Weights of a small transformer language model.
Architecture: LayerNorm before each block, learned positions, attention and MLP in parallel.
MLP neurons of a small language model. Each row is named by its layer, matrix (up: input weights; down: output weights) and neuron, and shows model dimensions 112-239. Each number is 200 + 30 x the weight over its row's rms, rounded and kept within 0 to 999.
Before each neuron's rows, "fires on" lists the tokens most often at its 100 highest values on Wikipedia text that the model never trained on.

fires on: ",", " ", " the", "),"
L3.up847,232,223,184,184,177,170,192,236,194,197,188,202,191,205,171,213,178,216,204,194,198,233,183,216,217,196,160,192,214,234,173,204,257,190,227,193,217,187,189,207,212,149,243,175,222,281,179,223,196,187,197,226,193,211,223,190,203,171,128,215,240,204,242,160,212,203,196,172,163,167,221,215,184,205,194,254,199,213,185,193,243,205,166,129,176,213,202,191,253,212,183,183,184,191,187,210,187,167,198,190,202,169,212,220,165,138,185,176,155,260,197,194,211,156,262,175,181,187,207,207,199,230,216,212,207,169,219,181
L3.down847,187,192,193,189,186,242,169,241,225,190,215,234,206,197,203,179,189,226,233,241,210,188,206,232,171,238,205,208,186,181,227,179,151,126,150,218,210,173,212,176,197,248,238,213,184,188,218,190,205,153,174,218,212,223,129,222,197,195,193,199,247,244,252,145,197,183,194,218,212,197,202,164,213,251,192,205,170,158,187,195,148,215,207,200,234,195,201,222,271,223,239,235,187,272,188,186,185,200,181,149,199,180,218,197,185,156,130,175,183,204,172,225,246,191,134,226,211,209,220,181,198,185,191,237,207,232,156,169

fires on: "in", " in", "out", "on", " con"
L3.up768,202,196,171,144,247,212,218,187,183,224,218,188,183,210,196,218,241,274,194,188,212,197,169,196,176,193,260,247,174,211,205,181,201,158,229,226,208,264,228,216,190,195,245,160,192,220,207,201,221,181,213,237,175,188,224,187,196,172,211,214,241,214,156,155,208,267,205,220,202,215,115,243,184,210,251,216,158,178,167,186,187,193,210,137,181,154,207,180,209,160,166,198,117,235,189,246,231,207,203,192,251,207,191,249,172,201,230,173,180,217,218,203,191,223,216,188,150,204,194,200,200,180,184,243,209,185,211,159
L3.down768,182,171,239,220,223,191,157,193,174,237,208,154,238,214,216,237,212,236,197,230,244,198,237,271,146,182,205,193,210,239,185,153,196,193,192,205,228,169,236,178,225,185,219,199,184,205,175,209,159,224,236,190,192,188,245,191,174,156,203,178,163,210,216,152,197,155,206,286,167,233,207,160,206,173,238,226,187,213,235,268,173,176,202,156,192,187,248,166,194,189,193,203,219,192,184,207,221,249,209,171,149,180,252,197,180,210,214,176,224,168,192,209,166,234,211,218,245,131,209,189,199,197,242,221,223,195,212,184

fires on: "fin", "tri", " tri", " his", " could", " would"
L3.up1018,240,226,220,191,189,227,180,212,188,182,210,210,207,215,244,171,189,240,168,201,192,204,195,154,223,238,200,240,163,191,206,204,165,220,183,134,205,218,190,204,208,196,187,213,232,230,226,167,198,215,143,178,140,183,184,213,235,180,219,241,209,202,195,222,215,184,211,213,191,243,212,236,181,221,218,213,179,198,171,170,215,187,206,140,249,231,165,178,195,208,228,208,208,173,177,241,186,216,226,193,221,247,146,246,161,243,196,175,179,241,125,196,228,168,138,161,219,211,231,198,171,153,242,205,174,165,177,212
L3.down1018,235,195,204,175,167,252,222,172,197,244,189,229,189,226,217,206,193,221,236,174,252,179,207,165,191,205,202,242,170,261,259,152,214,209,183,215,215,184,164,206,199,250,203,145,199,193,167,211,186,210,188,161,191,202,232,182,221,189,211,165,173,231,242,244,213,189,204,235,193,251,194,191,209,154,233,195,226,220,163,194,175,170,180,219,262,199,215,223,151,197,225,178,243,224,212,146,174,242,249,224,202,254,240,207,228,228,190,173,196,201,141,208,158,220,168,221,220,234,240,206,198,199,143,237,162,205,203,275

fires on: ";", " was", " would", " could"
L3.up809,239,163,225,166,236,219,246,220,231,124,213,201,183,188,191,145,193,127,204,175,218,233,147,188,173,187,160,133,150,218,160,200,200,197,215,141,232,209,212,175,258,171,180,211,216,285,186,137,160,216,170,187,210,197,206,167,181,174,206,203,230,212,157,166,210,197,208,198,194,211,182,200,177,243,139,211,170,199,214,188,207,215,215,176,176,272,196,213,227,173,200,191,200,191,236,187,186,185,194,188,191,252,232,224,215,219,235,171,229,229,155,206,217,190,168,203,190,277,174,257,156,237,199,166,172,212,161,188
L3.down809,185,152,179,192,208,204,179,198,190,246,208,231,164,174,185,242,186,186,186,159,213,167,236,246,177,239,160,196,211,212,210,219,186,193,215,262,197,187,203,199,212,201,198,222,208,202,174,214,121,201,171,156,215,198,221,176,297,239,201,227,210,209,212,141,186,227,191,236,208,206,221,174,248,186,231,185,183,211,190,195,178,189,213,170,212,140,208,201,161,216,176,158,205,193,208,211,263,145,180,193,199,187,230,208,164,223,198,212,179,210,215,195,181,247,123,167,180,212,200,223,192,191,139,217,251,217,180,230

fires on: "point", ")", "ni", "way", " years"
L3.up219,244,239,105,236,199,260,213,204,218,130,202,210,217,212,213,160,220,180,196,187,143,216,182,191,170,171,252,222,178,161,166,210,211,241,251,262,179,182,169,229,195,157,209,187,159,199,186,169,201,200,215,188,177,219,196,199,229,231,168,186,280,170,214,206,193,185,215,189,160,205,166,236,224,171,151,210,183,171,221,203,184,254,203,178,221,202,171,218,202,249,179,215,177,198,217,230,274,157,208,215,205,133,203,213,211,159,165,175,190,238,221,189,148,170,209,180,176,228,177,204,249,222,238,153,235,167,209,172
L3.down219,186,174,198,149,245,194,181,177,215,230,191,197,272,199,228,204,202,159,197,169,177,196,170,246,218,214,179,222,237,236,227,204,167,225,245,214,198,233,196,223,179,136,236,224,210,224,152,251,199,229,208,196,167,179,225,191,272,232,211,196,194,177,197,208,173,208,181,170,160,189,198,178,199,171,159,190,176,214,174,206,226,212,220,153,192,213,153,233,187,220,156,148,225,192,188,189,186,178,217,199,178,192,195,184,189,213,190,167,141,216,197,191,221,199,204,208,236,192,186,193,193,231,207,219,222,151,167,187

fires on: "in", "con", " con", " Con", " mi"
L3.up431,185,235,180,166,206,198,210,156,158,174,212,221,151,217,196,219,233,248,225,186,215,183,158,206,188,174,233,241,195,222,181,222,214,128,201,204,138,198,217,225,212,206,183,205,226,228,210,220,257,223,160,214,144,217,194,235,197,215,228,240,225,254,154,212,204,247,202,204,196,227,205,184,213,210,232,181,129,238,208,231,212,186,221,185,167,169,216,215,188,144,167,190,176,212,183,239,243,199,210,230,216,255,138,230,184,200,221,170,172,195,219,210,177,195,222,189,227,169,200,203,185,206,265,196,220,185,218,164
L3.down431,198,188,239,187,241,188,215,178,168,261,200,180,224,214,192,196,178,207,194,175,260,184,235,182,197,226,189,209,194,207,176,179,184,205,134,202,210,184,194,171,189,225,189,218,223,221,190,181,139,212,175,192,235,192,180,208,176,231,195,233,186,255,185,204,201,180,221,256,151,167,222,195,187,226,210,236,230,238,169,233,205,197,210,199,207,185,242,196,229,130,192,181,189,239,187,206,211,271,195,200,208,170,205,218,150,186,169,184,228,165,256,215,116,228,222,150,190,197,261,197,167,176,256,232,298,211,214,227

fires on: " would", " to", " will", "====", "ad", " could"
L3.up1000,183,147,212,220,173,187,172,228,174,168,186,169,246,223,227,235,206,226,220,176,209,253,222,248,225,224,171,137,211,180,196,181,192,229,174,153,202,196,168,233,231,147,134,270,202,242,177,129,207,210,201,198,188,185,257,254,161,110,216,205,176,221,219,224,239,159,204,127,158,233,234,187,153,208,206,215,236,212,239,188,257,166,193,139,205,154,210,224,177,168,158,156,216,167,211,246,162,161,180,190,223,187,199,252,191,174,201,182,180,213,159,193,276,205,181,207,210,172,215,240,148,229,186,207,252,216,184,225
L3.down1000,222,204,204,257,157,241,185,229,191,202,185,165,161,276,237,153,206,209,262,145,251,172,183,195,202,224,172,232,181,155,210,210,239,225,224,254,232,218,174,209,199,200,147,223,171,187,196,218,179,177,167,150,192,228,205,157,191,151,221,226,208,193,194,222,205,169,215,251,196,239,194,218,193,209,212,211,162,161,239,151,209,228,193,209,215,159,178,149,230,135,222,142,215,242,183,177,226,166,167,202,197,203,231,210,214,236,188,173,169,213,158,210,176,233,174,208,202,206,223,223,147,159,199,195,249,203,212,224

fires on: "it", "pe", "il", "li", "gra"
L3.up640,210,207,192,224,220,173,218,208,200,185,182,191,167,248,228,152,230,150,219,213,167,241,232,202,178,176,217,190,137,172,196,202,216,243,215,217,211,267,170,214,217,246,233,225,198,184,210,211,200,198,171,190,228,179,201,227,187,249,188,152,215,165,157,221,185,314,204,252,224,228,155,258,212,165,210,218,132,161,207,177,233,229,222,196,264,256,152,223,195,156,179,230,212,251,185,200,230,187,171,212,180,178,210,229,226,220,193,163,171,240,190,203,219,222,180,164,198,265,192,183,165,201,179,135,194,219,218,160
L3.down640,171,231,252,227,210,202,223,219,201,246,206,224,211,157,182,161,220,216,184,189,116,175,185,200,217,184,179,223,172,191,201,226,197,185,180,204,162,195,181,235,221,236,229,210,186,261,208,200,212,183,175,222,174,189,222,214,177,190,243,203,198,167,233,267,181,247,198,180,176,122,224,224,262,221,213,236,229,198,153,162,224,190,193,271,175,254,155,199,212,189,206,159,216,233,138,194,191,181,138,208,227,197,197,199,168,193,208,148,176,221,181,197,186,206,172,239,204,190,196,185,213,181,167,185,157,204,199,165

fires on: ",", "),", ")"
L3.up267,235,222,188,233,204,174,255,206,233,195,195,218,182,193,205,241,226,250,178,132,181,253,225,165,185,182,189,212,173,216,210,224,256,202,235,210,225,208,224,205,199,216,215,193,192,220,239,158,166,145,187,197,255,172,197,185,192,186,176,239,240,200,189,222,182,235,204,202,145,136,166,243,205,236,162,189,224,202,250,173,229,213,195,172,145,238,172,213,213,166,191,143,207,207,229,191,237,212,204,190,207,156,219,204,191,210,193,160,185,238,230,199,185,188,189,220,121,195,257,181,195,193,270,185,205,192,188,175
L3.down267,205,211,220,178,249,171,233,254,277,203,185,219,204,128,192,218,176,251,202,193,180,127,212,205,194,207,199,189,227,235,198,181,224,187,217,213,228,181,180,199,179,187,199,206,218,111,184,168,280,178,233,227,177,215,179,200,218,259,150,215,214,200,197,226,209,224,191,229,227,211,199,178,201,185,222,189,198,191,166,248,189,256,222,174,260,176,212,200,250,232,206,181,199,244,210,139,177,119,167,134,180,155,228,206,138,215,156,206,162,182,183,202,198,181,156,193,199,227,211,196,170,217,203,217,210,241,208,191

fires on: " and", "ic", "re", "ical", "ent", " "
L3.up616,193,211,208,187,244,212,226,191,214,170,219,148,229,226,201,221,221,212,228,185,232,174,199,222,199,195,178,172,166,205,230,253,139,201,216,212,212,224,168,233,195,210,187,215,149,202,186,246,160,188,210,181,272,193,198,233,247,172,192,200,211,162,171,186,205,276,192,274,239,176,180,191,201,185,204,190,179,193,185,145,183,234,184,171,217,251,192,236,157,226,176,156,224,205,203,205,238,265,179,209,164,195,227,194,186,177,224,182,199,193,223,204,171,261,245,184,212,216,247,217,190,197,152,180,198,192,160,220
L3.down616,152,184,260,134,202,231,171,186,163,230,244,214,204,196,208,160,181,184,225,233,226,194,212,230,155,193,185,265,219,188,179,165,159,227,209,218,224,205,172,178,177,181,156,206,210,223,183,264,174,210,185,266,189,183,215,224,189,222,163,232,293,194,198,248,211,137,182,123,173,182,170,232,180,175,171,166,175,205,168,225,220,220,232,208,212,179,174,174,170,172,241,216,177,208,227,195,186,227,223,236,221,253,194,193,201,213,177,158,192,197,163,172,207,214,215,146,212,153,197,220,185,246,244,209,200,191,204,245

fires on: " Har", " Wal", "ed", " Ho", " Pat"
L3.up881,198,169,184,222,184,188,173,159,202,170,203,203,247,220,187,256,193,167,211,201,190,244,162,181,211,182,149,163,162,219,236,185,185,179,221,149,218,204,224,197,192,218,233,205,184,214,200,181,161,171,217,238,202,206,215,170,205,195,203,191,205,155,258,231,228,185,196,231,234,235,218,186,203,217,197,227,222,225,232,182,171,234,163,201,223,182,219,222,216,246,177,204,177,207,220,229,166,214,190,261,160,179,210,214,199,184,247,170,191,182,227,204,200,203,192,168,185,239,222,199,199,156,220,214,236,225,234,175
L3.down881,228,195,191,223,166,204,244,193,231,204,170,188,216,213,196,198,156,176,233,198,261,197,215,182,174,172,236,205,193,172,182,196,214,240,193,206,225,186,228,181,184,181,185,228,163,141,198,228,182,230,165,223,189,210,203,231,193,202,88,197,161,188,219,163,248,269,218,194,256,177,169,135,206,210,197,217,220,249,170,284,156,226,172,232,236,202,244,175,183,194,210,220,207,208,184,211,231,171,207,228,194,213,220,196,181,138,206,191,226,135,207,222,176,195,159,222,241,256,211,203,248,133,252,210,219,209,194,247

fires on: "s", "f", "mp", "on", "nd"
L3.up854,201,170,160,199,215,199,180,171,164,189,179,264,179,247,222,205,214,161,194,201,194,169,156,194,170,194,170,206,222,227,224,196,235,191,203,195,175,237,218,186,236,177,226,204,254,182,200,141,164,222,246,205,209,216,218,189,204,230,230,141,192,188,172,236,205,232,200,186,186,216,166,157,236,196,217,215,180,196,180,210,214,191,201,164,190,187,197,155,208,250,139,211,152,193,211,163,223,237,160,208,258,221,190,194,188,212,211,164,170,219,130,199,268,220,222,215,183,167,229,234,220,180,189,231,212,215,239,196
L3.down854,126,253,181,218,248,214,184,154,177,210,177,212,210,206,217,216,170,227,139,186,182,229,161,150,164,206,222,201,201,185,194,206,204,143,184,171,183,220,193,233,196,224,205,191,252,196,200,213,131,210,189,215,211,210,236,203,177,223,151,211,230,242,225,242,162,175,197,187,184,172,209,213,220,172,194,190,240,218,196,166,187,203,159,221,164,227,209,201,234,205,193,213,221,237,203,207,233,183,183,242,234,233,201,213,183,210,182,186,196,194,167,213,199,209,201,247,191,257,132,164,164,217,177,225,210,187,159,182